config.yaml
vocab_size: 512
activation: "swiglu"
parallel_block: false
optimizer: "muon_variant"
warmup_steps: 200
decay_shape: "linear"
doc_mask: true
MLP neurons of a small language model. Each row is named by its layer, matrix (down: output weights) and neuron, and shows model dimensions 16-111. Each number is 200 + 20 x the weight over its row's rms, rounded and kept within 0 to 999. A neuron's up and down rows have the sign that makes its largest values positive.
After each neuron's rows, "fires before" lists the tokens most often just after its 100 highest values on Wikipedia text that the model never trained on. A number after a token or word is its count.

L4.down606,217,197,160,202,200,231,213,184,223,166,188,192,183,203,197,202,222,181,202,212,174,199,193,224,181,228,211,196,158,165,217,182,198,207,200,217,226,210,219,190,220,183,207,181,174,228,189,212,234,184,204,181,206,188,214,204,219,166,215,225,174,207,200,205,191,217,180,204,248,229,206,195,190,190,203,236,212,179,235,212,184,191,158,194,202,186,205,212,211,204,214,160,204,180,224,188
fires before: "e" 27, "d" 18, "ar" 11, "es" 7, "f" 7, "er" 5

L7.down146,199,214,210,208,217,205,233,205,198,211,170,217,175,194,182,169,218,198,181,204,182,229,200,222,193,178,215,188,181,188,190,206,207,239,233,173,175,198,213,217,186,205,255,209,214,185,187,167,205,185,206,233,231,249,206,141,176,217,205,182,227,245,201,189,214,229,184,235,209,178,247,195,211,186,204,190,207,192,172,209,194,199,207,183,218,179,175,206,195,163,162,225,212,192,176,214
fires before: "ion" 37, "ions" 9, "ive" 7, "e" 7, "ed" 5, "es" 4

L7.down253,170,153,207,213,174,240,187,193,208,219,200,180,216,198,219,185,202,188,197,200,197,238,179,208,213,228,206,210,211,190,193,190,201,181,183,196,189,231,164,231,213,207,194,203,175,191,169,171,175,194,225,200,205,204,192,205,242,197,198,186,205,195,210,184,153,192,234,212,203,168,195,224,191,204,194,218,220,220,206,240,205,226,230,207,215,200,203,258,220,195,191,210,194,217,189,185
fires before: "p" 18, "as" 12, "iv" 11, "um" 8, "ess" 5, "id" 5

L4.down566,224,190,204,181,192,165,197,182,177,206,195,218,202,192,207,184,226,235,192,232,202,192,211,209,158,183,227,218,235,209,166,185,215,180,209,196,205,223,222,221,212,196,224,191,203,234,176,213,231,257,181,192,233,216,173,182,202,205,208,199,190,194,184,186,235,234,189,196,227,156,209,215,196,212,220,218,197,221,205,201,218,200,219,184,210,184,195,213,213,209,187,189,239,189,198,185
fires before: "ed" 13, "at" 12, "in" 8, "ut" 8, "ary" 8, "ing" 7

L2.down607,213,208,229,204,181,214,205,188,211,170,189,227,200,169,195,207,164,153,212,185,196,173,175,213,199,208,178,159,171,194,201,187,206,223,210,179,212,223,203,198,220,206,219,233,213,216,177,217,230,200,202,198,214,178,227,201,184,222,189,229,189,189,161,247,212,240,178,214,180,222,185,190,179,200,194,223,183,197,189,178,244,181,213,221,200,169,151,214,196,149,179,212,194,194,205,202
fires before: "ear" 43, "ou" 9, "our" 6, "oun" 5, " h" 4

L4.down382,199,188,207,200,173,216,180,191,171,190,209,199,204,179,194,214,216,202,171,165,186,221,213,218,199,167,170,169,171,179,251,188,227,207,211,220,185,196,178,197,211,186,164,166,181,251,191,187,235,211,195,186,227,210,183,228,207,200,201,210,164,185,215,200,245,231,206,208,175,189,207,204,219,208,192,206,240,207,206,236,198,222,204,162,228,208,203,205,188,190,199,203,217,217,207,224
fires before: " the" 23, "ou" 14, " a" 6, " his" 4, " H" 4

L2.down253,208,190,171,170,208,193,199,196,189,219,208,205,184,215,191,207,194,176,189,222,211,217,189,175,217,230,217,215,193,204,171,168,173,196,180,207,197,200,227,189,250,198,222,181,208,189,204,231,199,168,159,222,189,185,198,202,181,199,207,200,183,181,208,181,199,167,185,190,226,204,227,198,192,160,201,228,204,210,209,235,185,198,202,202,204,199,199,204,239,206,248,219,185,184,204,176
fires before: "r" 10, "in" 10, "or" 9, "our" 9, "le" 9, "ir" 9

L7.down17,202,198,196,217,189,250,171,199,228,185,187,197,216,222,211,233,210,195,204,185,183,218,208,214,160,211,208,194,164,185,186,184,200,196,185,158,201,168,164,230,229,219,221,171,188,225,179,193,177,208,229,226,192,216,223,214,152,237,166,205,186,213,215,193,184,193,230,166,207,153,213,211,184,191,214,206,201,220,227,187,197,192,209,231,214,167,196,221,226,208,188,196,202,228,205,177
fires before: "um" 18, "r" 9, "ed" 8, "id" 7, "her" 6, "it" 5

L2.down481,204,223,195,174,201,192,229,215,198,196,181,196,182,216,190,210,195,154,230,217,187,203,183,207,232,221,210,193,206,165,201,210,185,206,193,209,169,183,193,207,160,198,199,212,178,187,184,214,198,168,202,173,206,201,209,198,220,193,192,204,222,207,207,224,201,208,205,210,222,225,212,208,227,227,209,189,203,201,194,191,180,193,181,182,166,200,186,204,192,203,228,211,188,159,255,167
fires before: "er" 19, "es" 14, "is" 11, "al" 9

L4.down545,197,219,230,206,218,179,205,235,222,212,215,181,220,201,217,206,197,210,189,198,153,151,205,203,180,185,188,245,199,215,234,222,189,199,200,201,189,193,212,171,216,210,237,195,204,211,197,207,178,221,168,210,211,229,187,173,193,224,192,208,152,185,172,170,221,162,215,200,235,178,196,162,217,193,155,187,179,209,200,219,166,183,190,233,177,221,233,212,209,177,210,192,202,151,176,200
fires before: "e" 19, "ation" 12, " as" 10, "ed" 9, "er" 9, "ing" 9

L2.down67,165,146,219,175,210,187,230,188,211,204,196,208,207,170,207,150,215,189,201,184,229,202,182,207,180,201,205,180,202,164,173,196,188,209,194,235,234,223,206,195,193,199,189,184,212,184,225,216,203,185,185,210,217,229,196,175,219,199,246,177,211,196,164,206,162,206,202,183,198,210,217,184,178,161,169,224,203,177,206,209,183,224,202,220,205,208,175,220,191,209,221,202,195,168,184,198
fires before: "as" 18, "ver" 16, "qu" 14, "ed" 8, "v" 8

L2.down155,197,199,212,169,203,200,211,203,223,184,199,198,193,192,227,215,236,215,222,197,209,185,182,199,177,214,229,195,175,210,184,209,226,214,187,192,187,174,226,201,170,232,190,187,181,183,217,169,230,200,210,160,186,200,206,208,202,191,184,204,213,186,201,214,175,221,184,177,252,187,198,204,192,231,183,228,197,194,200,238,198,203,187,225,190,155,185,219,198,210,168,196,210,211,241,221
fires before: "ation" 15, "y" 13, "t" 12, "ic" 6, "ar" 6, "ts" 5

L2.down539,213,179,208,218,204,228,204,224,217,232,195,218,175,187,189,182,223,228,167,208,205,204,187,189,182,171,203,192,175,237,210,187,208,157,181,213,201,158,214,202,197,210,215,188,208,190,212,192,179,190,170,196,207,179,215,136,217,186,231,219,184,188,181,210,216,198,223,257,186,216,160,239,242,204,196,182,206,174,219,234,166,192,230,219,202,191,190,204,211,192,219,207,224,193,214,206
fires before: "her" 13, "l" 12, "t" 11, "ter" 11, " the" 7, "r" 7

L2.down117,170,217,196,162,218,233,178,205,175,202,209,236,221,197,228,199,239,184,202,187,238,184,209,209,186,213,169,208,235,217,224,211,165,177,160,174,225,220,222,162,169,203,189,211,206,179,195,202,177,183,218,145,183,191,197,190,214,212,167,212,238,190,187,198,192,212,193,189,226,210,217,172,198,177,198,233,189,213,195,183,191,208,183,212,187,213,195,196,203,208,207,169,191,213,167,214
fires before: "v" 16, "m" 14, "c" 8, "e" 8, "p" 6, "ation" 6

L7.down685,176,210,211,173,199,208,205,240,200,239,188,187,200,218,209,218,206,199,189,222,220,203,214,194,148,213,227,185,197,218,227,167,204,207,235,189,211,161,185,173,209,221,228,207,182,182,204,217,196,219,168,183,194,178,247,191,176,194,193,192,192,192,187,202,208,222,224,204,212,198,171,210,183,193,196,193,183,212,206,175,207,205,191,206,171,179,156,210,217,208,213,171,178,213,205,202
fires before: "is" 18, "." 15, "es" 13, "ist" 10, ";" 5, "ed" 5

L2.down10,205,216,230,211,204,189,212,167,161,228,197,199,202,178,222,193,214,228,199,193,199,179,194,171,177,175,255,219,226,214,194,212,171,201,227,196,196,196,169,176,217,196,182,204,190,196,194,203,183,193,220,207,199,192,242,183,178,242,197,236,211,188,180,230,197,213,215,199,224,213,231,223,158,237,156,208,171,176,225,186,217,221,165,224,210,221,245,192,166,219,203,185,240,243,239,202
fires before: "v" 24, "it" 10, "s" 9, "p" 9, "d" 7

L2.down499,190,195,199,178,203,220,216,216,169,171,205,192,194,208,220,221,190,170,226,217,208,181,221,191,190,220,201,209,203,199,201,190,213,187,207,232,175,192,222,148,195,217,184,176,206,186,202,191,209,201,197,231,194,210,182,218,201,204,198,212,213,192,213,179,204,186,215,190,150,172,206,187,256,246,221,209,168,227,202,168,209,210,180,230,206,187,169,200,192,210,196,208,212,247,192,193
fires before: "st" 61, "it" 8, "m" 6, "es" 6

L7.down394,219,238,166,190,203,184,195,200,177,193,223,214,222,223,190,201,199,193,185,209,218,192,226,195,192,191,203,192,221,224,201,222,208,178,226,206,157,211,213,216,204,218,227,197,208,210,201,178,208,220,198,185,212,210,226,185,188,198,227,223,204,205,209,207,213,214,207,206,205,204,205,157,251,201,210,256,232,224,196,185,212,200,189,207,216,218,160,231,194,184,212,175,160,203,212,200
fires before: "ed" 33, "ing" 10, "ce" 8, "es" 7, "e" 6, "al" 5

L2.down503,227,188,198,217,228,165,219,201,178,193,209,218,173,193,219,186,235,206,186,228,200,225,192,214,203,218,227,203,174,229,175,200,213,221,230,186,207,202,226,204,191,243,221,197,177,194,239,198,192,213,192,184,216,206,182,237,188,204,192,159,198,224,210,208,192,193,162,239,174,211,208,164,212,250,201,207,197,220,195,226,180,208,157,177,170,203,143,211,221,201,179,207,182,224,205,188
fires before: "es" 12, "ed" 11, "ers" 9, " of" 7, "ly" 6, "ial" 5

L4.down281,211,183,184,158,212,191,198,225,185,204,195,235,227,168,185,206,209,169,173,207,204,182,236,196,200,198,213,191,220,182,206,186,191,187,195,188,177,192,236,218,238,201,233,237,172,215,182,202,199,183,201,241,222,204,196,202,207,197,198,191,172,208,178,168,228,146,180,202,168,194,242,189,193,185,205,223,193,206,198,199,202,203,195,192,209,167,187,192,227,209,209,216,217,184,208,196
fires before: "ir" 28, "ol" 9, "in" 8, "il" 7, "ac" 5, "l" 5

L4.down226,185,164,216,207,200,190,178,202,220,168,196,231,180,191,190,254,179,190,199,215,214,207,207,211,206,187,165,183,189,200,193,211,173,191,193,185,200,228,210,205,200,191,198,203,197,168,187,193,184,202,219,215,216,223,198,189,158,208,186,188,225,220,171,203,192,186,215,192,182,196,177,217,211,223,177,152,213,200,215,180,215,195,189,190,208,197,215,214,210,175,187,181,199,220,183,184
fires before: "ary" 49, "an" 14, "ct" 9, "al" 6, "el" 4

L2.down608,246,183,210,203,215,210,192,229,175,212,204,211,203,232,200,197,166,222,198,217,178,225,194,192,180,191,217,147,178,237,199,198,201,193,236,159,189,204,157,209,188,182,198,194,181,200,214,167,218,190,187,202,191,183,191,228,179,226,191,178,211,196,209,208,187,231,208,220,155,185,166,206,148,181,183,214,192,226,203,172,205,233,187,209,178,196,206,212,208,207,213,163,194,185,183,195
fires before: "d" 33, ";" 9, " \"" 5, "." 4, " n" 4

L2.down149,229,176,223,209,184,197,198,211,177,232,209,233,228,215,222,190,209,222,251,208,166,217,228,221,179,197,222,225,201,192,198,160,202,212,194,233,215,186,229,180,195,202,255,200,214,212,229,221,210,173,206,203,228,186,228,186,158,215,181,160,194,149,201,259,166,191,209,215,237,157,204,185,199,209,207,209,208,199,180,186,196,194,155,195,199,186,202,192,218,218,183,191,214,231,225,211
fires before: "e" 19, "i" 15, "g" 9, " of" 5, "ist" 5, "ity" 5

L4.down77,222,194,211,204,189,205,246,169,195,182,207,210,214,190,194,231,207,146,231,183,193,168,206,216,199,215,225,221,181,187,196,181,208,262,216,224,227,226,196,214,188,188,173,221,216,188,190,189,182,172,163,229,160,206,191,193,234,212,208,212,200,188,212,205,211,194,164,174,179,213,181,199,214,198,205,168,225,213,203,208,185,214,227,178,198,197,240,209,177,202,217,179,198,204,194,185
fires before: "e" 37, "ce" 15, "g" 12, "i" 10, "ct" 5

L7.down236,170,185,208,199,215,193,180,187,199,168,219,198,180,208,205,210,162,200,172,224,212,211,230,221,177,195,233,192,164,209,197,213,205,211,235,193,214,196,220,223,231,224,170,243,203,221,177,186,211,233,186,226,193,217,228,216,197,196,202,173,182,231,167,179,161,205,194,218,185,233,208,212,197,200,217,209,215,225,198,196,181,217,205,192,182,193,219,207,182,213,177,238,207,211,247,213
fires before: "e" 26, "al" 18, "ic" 14, "d" 9

L4.down336,182,191,189,185,196,174,187,233,208,188,198,217,168,176,150,209,210,213,231,236,173,212,198,224,177,208,202,232,182,162,209,205,211,223,202,174,183,173,185,186,170,189,190,182,190,207,214,198,170,197,222,229,182,218,188,190,131,134,184,178,212,203,204,212,190,186,192,209,177,182,198,212,215,206,169,193,183,222,204,186,219,168,220,183,201,195,226,228,189,208,197,200,145,202,209,158
fires before: "ust" 29, "e" 16, " 19" 11, "at" 6, " 201" 6, " 202" 6

L4.down15,189,188,179,167,196,203,206,235,210,222,227,200,196,212,155,229,195,202,171,212,194,195,185,209,177,202,209,197,154,236,216,199,191,209,216,228,190,208,180,207,209,193,211,206,169,214,191,199,199,167,214,218,213,190,191,224,216,200,217,194,146,196,161,215,207,202,208,199,186,184,188,187,194,154,233,230,191,218,218,199,186,182,197,205,232,181,238,190,224,205,221,191,198,243,182,218
fires before: "ue" 26, "is" 13, "ed" 4, "in" 4, "g" 4, "or" 4

L7.down499,202,163,189,205,194,205,214,202,212,191,202,235,186,226,155,168,175,223,220,181,211,185,188,217,225,210,196,185,167,187,212,222,239,219,172,230,181,197,254,164,198,169,162,203,193,222,167,207,199,197,200,203,166,211,230,207,187,189,224,212,187,217,192,181,197,206,201,203,234,195,221,230,164,164,225,214,175,174,186,224,192,204,210,213,172,200,179,172,164,153,218,162,233,207,191,199
fires before: "a" 24, "ar" 16, "es" 9, "ra" 7, "l" 6

L7.down585,251,182,199,213,191,123,233,208,207,207,223,185,205,185,225,196,165,216,154,178,185,213,222,202,181,210,220,181,194,228,180,219,190,175,208,227,205,210,221,221,202,219,198,182,204,186,185,191,196,198,188,196,179,198,151,181,194,234,185,189,169,208,217,217,186,191,186,166,224,199,196,232,207,196,208,186,203,238,195,219,219,212,201,186,210,230,198,193,213,179,177,209,166,209,210,205
fires before: "ed" 56, "k" 12, "es" 6, "s" 4

L2.down250,197,206,202,201,190,185,176,185,171,209,195,216,209,206,222,206,187,208,202,201,193,210,206,221,211,186,185,182,186,197,254,196,238,183,213,199,201,181,227,231,183,169,190,235,189,189,238,177,220,220,215,190,166,177,172,205,203,198,183,213,209,209,204,196,192,184,241,206,192,199,218,200,205,235,184,203,203,202,190,211,184,200,189,226,202,210,217,227,224,181,198,205,221,254,216,209
fires before: " the" 31, "t" 15, " a" 5

L2.down654,232,192,218,215,172,216,211,203,186,227,208,189,221,195,190,185,231,171,215,204,206,182,215,192,153,173,212,169,186,225,213,166,205,201,198,170,189,202,182,222,222,193,205,192,238,165,185,219,203,193,215,181,171,205,212,235,215,205,214,205,210,224,173,186,242,206,203,227,201,184,182,186,207,203,189,243,192,191,206,195,210,202,224,192,194,207,215,198,238,181,162,208,201,183,210,230
fires before: "es" 16, "ear" 12, "ou" 11, "or" 11, "os" 6, "u" 6

L2.down518,196,186,230,237,209,173,182,190,233,210,168,173,192,183,199,209,181,164,201,197,231,198,183,188,170,235,171,193,215,162,221,198,224,194,147,235,213,227,231,183,190,183,217,208,192,160,206,201,235,174,221,221,197,211,177,188,182,180,175,164,231,201,216,256,232,196,176,211,229,201,202,194,206,203,188,235,193,214,177,173,233,249,209,185,195,163,190,205,239,183,205,185,217,207,193,177
fires before: "c" 20, "ment" 17, "p" 10, "s" 6, "i" 5, "ion" 5

L4.down189,189,180,219,174,184,194,208,192,190,207,199,186,207,171,203,208,201,185,202,166,231,202,212,208,180,193,175,176,167,195,206,193,172,222,206,179,192,179,197,181,207,242,216,227,228,213,189,230,221,211,205,195,209,208,240,220,198,210,225,198,185,173,167,214,192,196,187,209,165,205,175,202,194,178,168,235,175,197,214,195,231,207,203,216,209,239,171,187,219,198,204,213,188,183,212,252
fires before: "ear" 55, "ou" 14, "our" 7, "oun" 6

L4.down569,198,205,211,208,243,219,208,245,230,185,205,214,183,221,205,229,180,187,233,228,234,180,201,168,192,180,161,209,197,185,213,189,196,195,179,209,193,224,218,215,199,195,173,191,208,198,188,164,178,202,191,213,189,180,208,207,224,241,223,198,213,169,209,212,212,191,153,202,212,202,187,205,237,183,232,201,207,220,191,173,204,210,236,200,215,222,208,204,198,175,204,209,231,161,206,187
fires before: "p" 27, "s" 10, "{" 8, "am" 8, "u" 4, "l" 4

L7.down243,172,202,215,181,185,164,182,226,223,138,226,209,230,200,207,210,193,191,178,173,206,181,191,203,212,223,204,177,214,191,221,213,201,193,199,216,211,203,169,234,198,179,189,195,180,216,181,218,180,233,207,209,201,208,206,188,218,183,203,233,188,185,170,197,166,197,223,188,208,202,220,149,191,179,198,217,176,200,233,229,194,192,209,239,213,193,197,215,249,213,167,170,190,188,177,169
fires before: "ce" 40, "e" 17, "ed" 9, "ess" 7, "ing" 5, "es" 4

L4.down319,235,181,204,180,238,180,164,209,211,199,186,209,145,198,195,192,214,200,190,200,202,238,213,175,215,172,188,213,196,203,202,213,188,166,203,198,206,169,171,235,203,203,201,200,202,206,208,183,189,229,198,206,207,217,197,194,181,169,228,190,223,221,199,214,215,218,210,183,186,197,146,177,210,223,202,188,200,201,201,189,204,217,216,177,174,192,194,228,205,151,164,195,192,199,220,189
fires before: "ary" 48, "ly" 12, " 19" 9, " 201" 4, " the" 4, "ct" 4

L7.down396,189,204,214,162,200,228,229,184,195,219,190,225,246,215,229,210,209,234,175,195,202,213,217,201,211,185,198,207,217,219,209,175,213,206,185,216,180,241,184,238,194,198,136,203,172,197,209,239,178,183,201,216,191,178,176,202,200,197,184,184,181,199,194,227,214,222,192,193,215,196,226,188,214,170,226,230,198,221,169,210,150,202,244,213,195,218,185,202,195,213,182,167,183,185,210,170
fires before: "er" 19, "or" 17, "and" 6, "ing" 4, "es" 4

L4.down416,220,220,214,201,196,219,199,192,185,218,212,205,224,197,207,188,206,206,226,183,222,210,202,160,164,189,177,214,205,180,185,228,227,199,213,186,206,185,226,198,215,207,226,191,194,207,159,228,177,196,188,198,226,207,215,169,182,238,172,208,168,210,193,198,207,143,196,228,210,196,193,217,149,198,176,204,215,188,202,199,194,194,214,252,212,215,203,170,212,205,193,184,191,202,181,196
fires before: "s" 20, "ed" 15, "e" 13, "," 6, ")" 5

L7.down535,215,228,209,187,231,196,228,197,190,184,187,189,198,245,205,182,179,158,222,214,213,219,213,205,195,214,211,212,178,211,179,191,180,181,195,224,179,202,210,183,211,214,180,184,216,207,215,187,231,200,188,178,194,204,215,209,200,198,178,206,172,222,181,202,221,209,202,203,180,168,210,195,188,216,204,205,179,209,217,198,212,190,201,195,229,209,155,210,202,205,224,200,199,218,224,184
fires before: "st" 30, "ed" 23, "m" 13, "p" 5, "he" 4, "c" 4

L4.down389,216,229,182,187,198,216,221,185,218,213,182,180,196,221,194,199,242,220,193,201,207,241,207,200,188,190,184,220,185,155,227,176,217,176,197,205,225,181,234,200,178,225,197,199,208,181,213,186,201,173,216,226,182,216,180,154,221,226,176,215,203,201,193,228,207,185,194,244,174,177,209,215,225,193,208,203,221,188,193,211,185,208,179,230,198,234,181,188,179,187,186,244,227,216,191,176
fires before: "t" 23, "he" 16, "her" 8, "h" 7, "e" 7

L4.down703,221,172,185,185,202,188,212,193,219,218,216,202,185,222,198,199,201,191,223,191,180,202,195,230,175,213,186,174,179,213,200,214,247,152,225,211,218,181,207,187,164,222,187,200,208,188,189,190,176,186,181,183,181,186,226,201,216,199,182,181,163,179,191,214,225,183,208,217,212,199,169,207,231,160,201,209,222,189,208,197,184,198,209,171,214,191,213,179,211,162,177,207,188,205,189,158
fires before: "t" 18, "e" 18, "el" 11, "er" 8, "r" 6

L2.down339,184,185,185,206,221,175,179,214,223,180,180,196,180,225,206,211,197,174,201,177,213,217,201,206,198,190,208,156,217,203,198,186,182,228,200,183,176,186,203,198,241,200,243,198,168,230,194,217,161,229,206,185,209,198,192,210,167,188,196,149,191,224,206,166,185,200,193,198,224,194,184,192,165,169,164,184,204,182,191,200,183,169,219,187,191,202,196,199,216,205,224,221,194,202,199,254
fires before: "t" 32, "se" 10, "ce" 9, "a" 7, "e" 4, "ts" 4

L2.down400,212,177,230,209,221,190,218,206,225,226,203,213,214,187,202,178,174,191,179,202,192,170,190,182,194,189,202,203,202,171,193,217,183,230,253,192,213,191,224,189,171,264,183,196,178,205,204,231,201,190,191,185,218,202,222,220,179,195,185,229,192,238,201,250,231,199,159,233,206,220,223,225,178,185,183,228,202,186,195,196,221,172,199,194,209,214,196,195,199,230,198,199,192,228,210,190
fires before: "d" 37, "om" 11, "s" 9, "ent" 4, "im" 4, "se" 4

L2.down294,202,195,206,187,201,151,209,167,189,164,201,167,177,185,207,223,207,176,164,233,180,175,195,197,217,198,184,197,182,238,199,190,202,221,173,209,188,196,190,199,209,184,218,236,175,176,223,229,178,209,197,172,223,184,224,213,191,231,216,145,218,185,198,209,182,199,213,169,193,190,208,206,172,202,198,176,199,175,203,191,160,173,235,191,208,189,212,151,189,195,222,202,220,180,213,234
fires before: "s" 17, "t" 16, "al" 10, "e" 9, "ist" 8, "k" 6

L4.down625,216,192,199,221,234,198,206,194,154,204,203,196,199,246,207,160,224,223,208,191,219,188,205,198,159,205,178,186,217,193,209,216,206,201,198,150,199,227,224,212,226,232,229,194,184,182,242,224,227,173,183,174,212,217,207,193,180,189,184,226,243,209,165,223,211,168,226,191,221,171,199,171,190,170,202,210,198,178,208,225,212,186,154,222,199,165,199,201,224,198,200,215,215,203,221,211
fires before: "it" 22, "ic" 17, "ist" 10, "ation" 8

L7.down184,229,207,204,185,185,160,167,197,199,200,192,204,204,174,186,200,205,204,161,191,196,189,204,221,183,186,248,209,187,220,193,240,198,195,212,200,206,180,174,212,192,226,179,213,187,217,204,196,231,209,183,216,168,191,198,207,215,210,197,217,202,193,191,198,178,191,143,227,211,208,195,160,191,227,203,216,267,173,189,190,195,203,171,204,188,211,218,230,205,221,201,225,232,175,149,197
fires before: "b" 25, "ic" 24, "e" 6, "\n" 5, "ter" 4

L7.down180,238,196,188,208,184,198,179,185,222,210,201,200,232,219,197,187,216,196,209,236,225,198,222,207,203,205,204,184,203,202,155,200,196,258,206,184,197,185,171,184,216,190,208,199,180,182,183,230,206,212,193,186,195,198,186,206,176,218,210,166,222,185,174,193,225,199,234,228,213,186,198,195,203,174,175,182,200,194,220,163,200,199,180,239,227,219,191,189,223,201,184,203,196,182,195,156
fires before: "ed" 39, "e" 7, "–" 5, "em" 4, "m" 4

L2.down297,199,206,153,198,199,232,242,192,185,189,230,210,233,209,194,197,182,194,189,186,237,187,219,202,209,237,177,220,200,196,185,167,204,163,209,205,211,195,191,169,216,211,212,225,252,192,171,228,253,191,164,214,182,211,208,214,204,218,232,190,193,224,157,185,220,188,203,209,201,189,228,192,179,178,199,205,181,230,198,169,230,161,225,238,211,232,223,210,192,199,211,220,216,194,252,185
fires before: "p" 52, "m" 31, "b" 6

L2.down355,212,181,156,192,200,210,220,191,180,188,199,249,206,217,171,182,201,234,196,169,223,210,211,178,184,197,208,229,207,202,188,189,244,202,179,212,186,180,222,204,178,196,233,182,205,185,217,165,204,178,217,207,208,179,198,186,177,209,166,179,191,176,207,165,193,193,203,184,222,216,218,259,197,214,213,172,186,206,202,205,180,198,204,188,195,188,215,199,220,233,234,237,209,197,224,215
fires before: "ity" 25, "e" 15, "ate" 5, "art" 5, "r" 5

L2.down332,213,206,163,211,197,225,200,207,203,167,196,197,193,192,180,157,228,196,215,216,197,196,196,193,186,179,191,168,215,189,180,208,202,214,241,169,196,218,222,200,212,191,191,207,186,200,178,199,209,212,199,186,174,190,177,202,232,177,158,203,182,219,246,157,225,200,192,258,198,213,226,185,210,208,200,242,196,180,218,212,195,197,179,190,196,175,220,229,194,224,206,191,213,198,216,237
fires before: "e" 28, "z" 11, "o" 11, "es" 8

L2.down227,184,209,187,170,188,204,198,176,193,196,172,216,208,207,210,193,227,246,193,188,194,197,217,209,200,196,227,178,178,192,193,176,203,191,180,192,219,178,207,157,224,187,227,181,174,152,223,226,194,176,195,211,208,225,182,219,189,236,216,215,178,206,191,233,170,243,168,192,215,205,181,187,198,193,176,210,202,180,220,197,225,202,216,201,195,207,217,200,242,220,207,192,180,197,207,195
fires before: "and" 20, "un" 18, "if" 16, "it" 7, "is" 5, "b" 5

L4.down643,235,215,198,184,212,208,197,188,176,183,185,237,213,189,199,200,174,181,209,220,244,144,225,188,207,210,205,174,199,220,251,189,230,174,213,217,183,223,245,180,188,175,197,206,187,233,204,199,213,193,206,223,215,181,201,200,223,242,151,186,229,217,176,186,186,177,220,206,197,234,216,220,181,208,158,215,218,176,182,191,206,178,171,218,224,219,204,186,186,213,177,158,168,197,165,181
fires before: "e" 22, "m" 18, "at" 12, "es" 6, " (" 6

L2.down63,219,202,176,210,155,152,203,211,202,189,184,172,203,212,176,204,228,207,231,179,218,202,194,190,192,187,217,205,206,169,185,178,194,192,178,181,155,180,203,197,173,207,192,181,185,193,191,219,221,222,190,219,206,194,193,202,181,178,203,237,224,207,207,208,180,205,198,140,210,200,192,193,172,193,234,183,190,204,215,179,230,185,208,176,187,186,192,245,210,185,182,173,179,216,186,221
fires before: "1" 19, "4" 9, "8" 7, "9" 7, "3" 7, "6" 7

L2.down229,201,202,202,225,176,207,205,212,187,232,190,219,184,194,189,205,167,192,173,202,166,179,197,223,187,202,193,206,212,211,226,233,224,169,198,191,183,181,211,214,240,242,227,187,199,210,210,162,186,218,204,215,190,201,225,199,213,206,201,210,194,208,204,210,202,210,203,218,223,183,190,216,246,198,173,244,188,209,172,261,173,225,228,208,187,166,172,204,175,215,161,188,189,128,194,221
fires before: "n" 19, "a" 17, "th" 15, "f" 5, "s" 4, "ig" 4

L2.down219,204,182,199,203,194,190,214,183,218,246,246,178,202,208,230,207,228,188,195,172,181,193,215,206,244,196,221,204,192,151,160,186,204,205,169,217,215,188,222,211,213,216,170,211,198,194,228,208,198,186,210,192,196,145,206,203,192,198,201,203,200,170,200,224,206,191,174,195,161,228,235,184,223,214,207,207,214,219,197,199,222,202,198,180,194,181,241,191,224,180,234,219,244,168,216,162
fires before: "il" 14, "le" 12, "or" 9, "our" 8, "l" 7

L4.down526,193,198,194,191,158,185,197,200,201,204,199,175,205,216,218,226,211,195,216,191,194,192,180,215,191,187,208,239,231,141,177,213,195,168,189,215,200,179,209,196,177,167,186,181,210,192,196,191,217,196,208,203,218,201,221,220,195,201,187,203,189,175,198,202,188,189,187,161,225,162,194,202,225,200,233,202,240,198,189,179,190,199,196,219,202,175,223,213,202,202,200,206,202,225,224,176
fires before: "1" 12, "4" 11, "8" 10, "6" 10, "5" 8, "\\" 7

L7.down420,194,217,192,182,174,196,172,217,217,179,229,214,210,206,187,174,130,189,183,176,252,189,192,195,187,199,238,211,198,183,220,143,217,185,244,228,192,178,240,168,203,212,220,211,227,203,205,191,158,213,193,199,198,215,204,221,186,181,219,178,180,211,181,198,199,213,208,236,215,175,180,179,195,191,211,195,186,191,197,199,179,185,186,241,211,235,220,179,193,164,179,199,221,155,212,191
fires before: "\n" 62, "|" 12, "v" 4, "g" 4

L2.down191,216,186,206,160,222,202,200,187,203,186,198,204,191,193,206,192,218,167,198,212,193,196,198,210,213,177,227,215,189,206,254,179,209,194,227,181,206,223,191,158,243,202,202,228,189,214,214,257,212,176,209,217,196,215,194,220,187,242,191,169,210,178,200,213,183,205,218,190,217,185,229,208,190,204,189,228,198,154,183,218,217,216,256,224,170,212,178,205,212,168,195,188,203,193,174,174
fires before: "t" 19, "if" 13, "es" 11, "er" 10

L7.down670,202,226,195,224,214,183,197,185,225,213,212,188,201,194,204,174,212,219,223,199,172,191,224,203,168,168,176,207,154,175,184,223,193,207,211,196,187,224,200,183,215,222,198,228,191,227,233,185,186,192,209,203,198,197,203,229,202,206,217,224,226,211,192,214,234,177,197,219,189,190,211,214,217,212,204,172,234,184,198,188,197,203,179,171,217,201,197,229,184,233,218,182,194,167,193,210
fires before: "," 23, " |" 12, " C" 8, " R" 4, "." 4, " Un" 4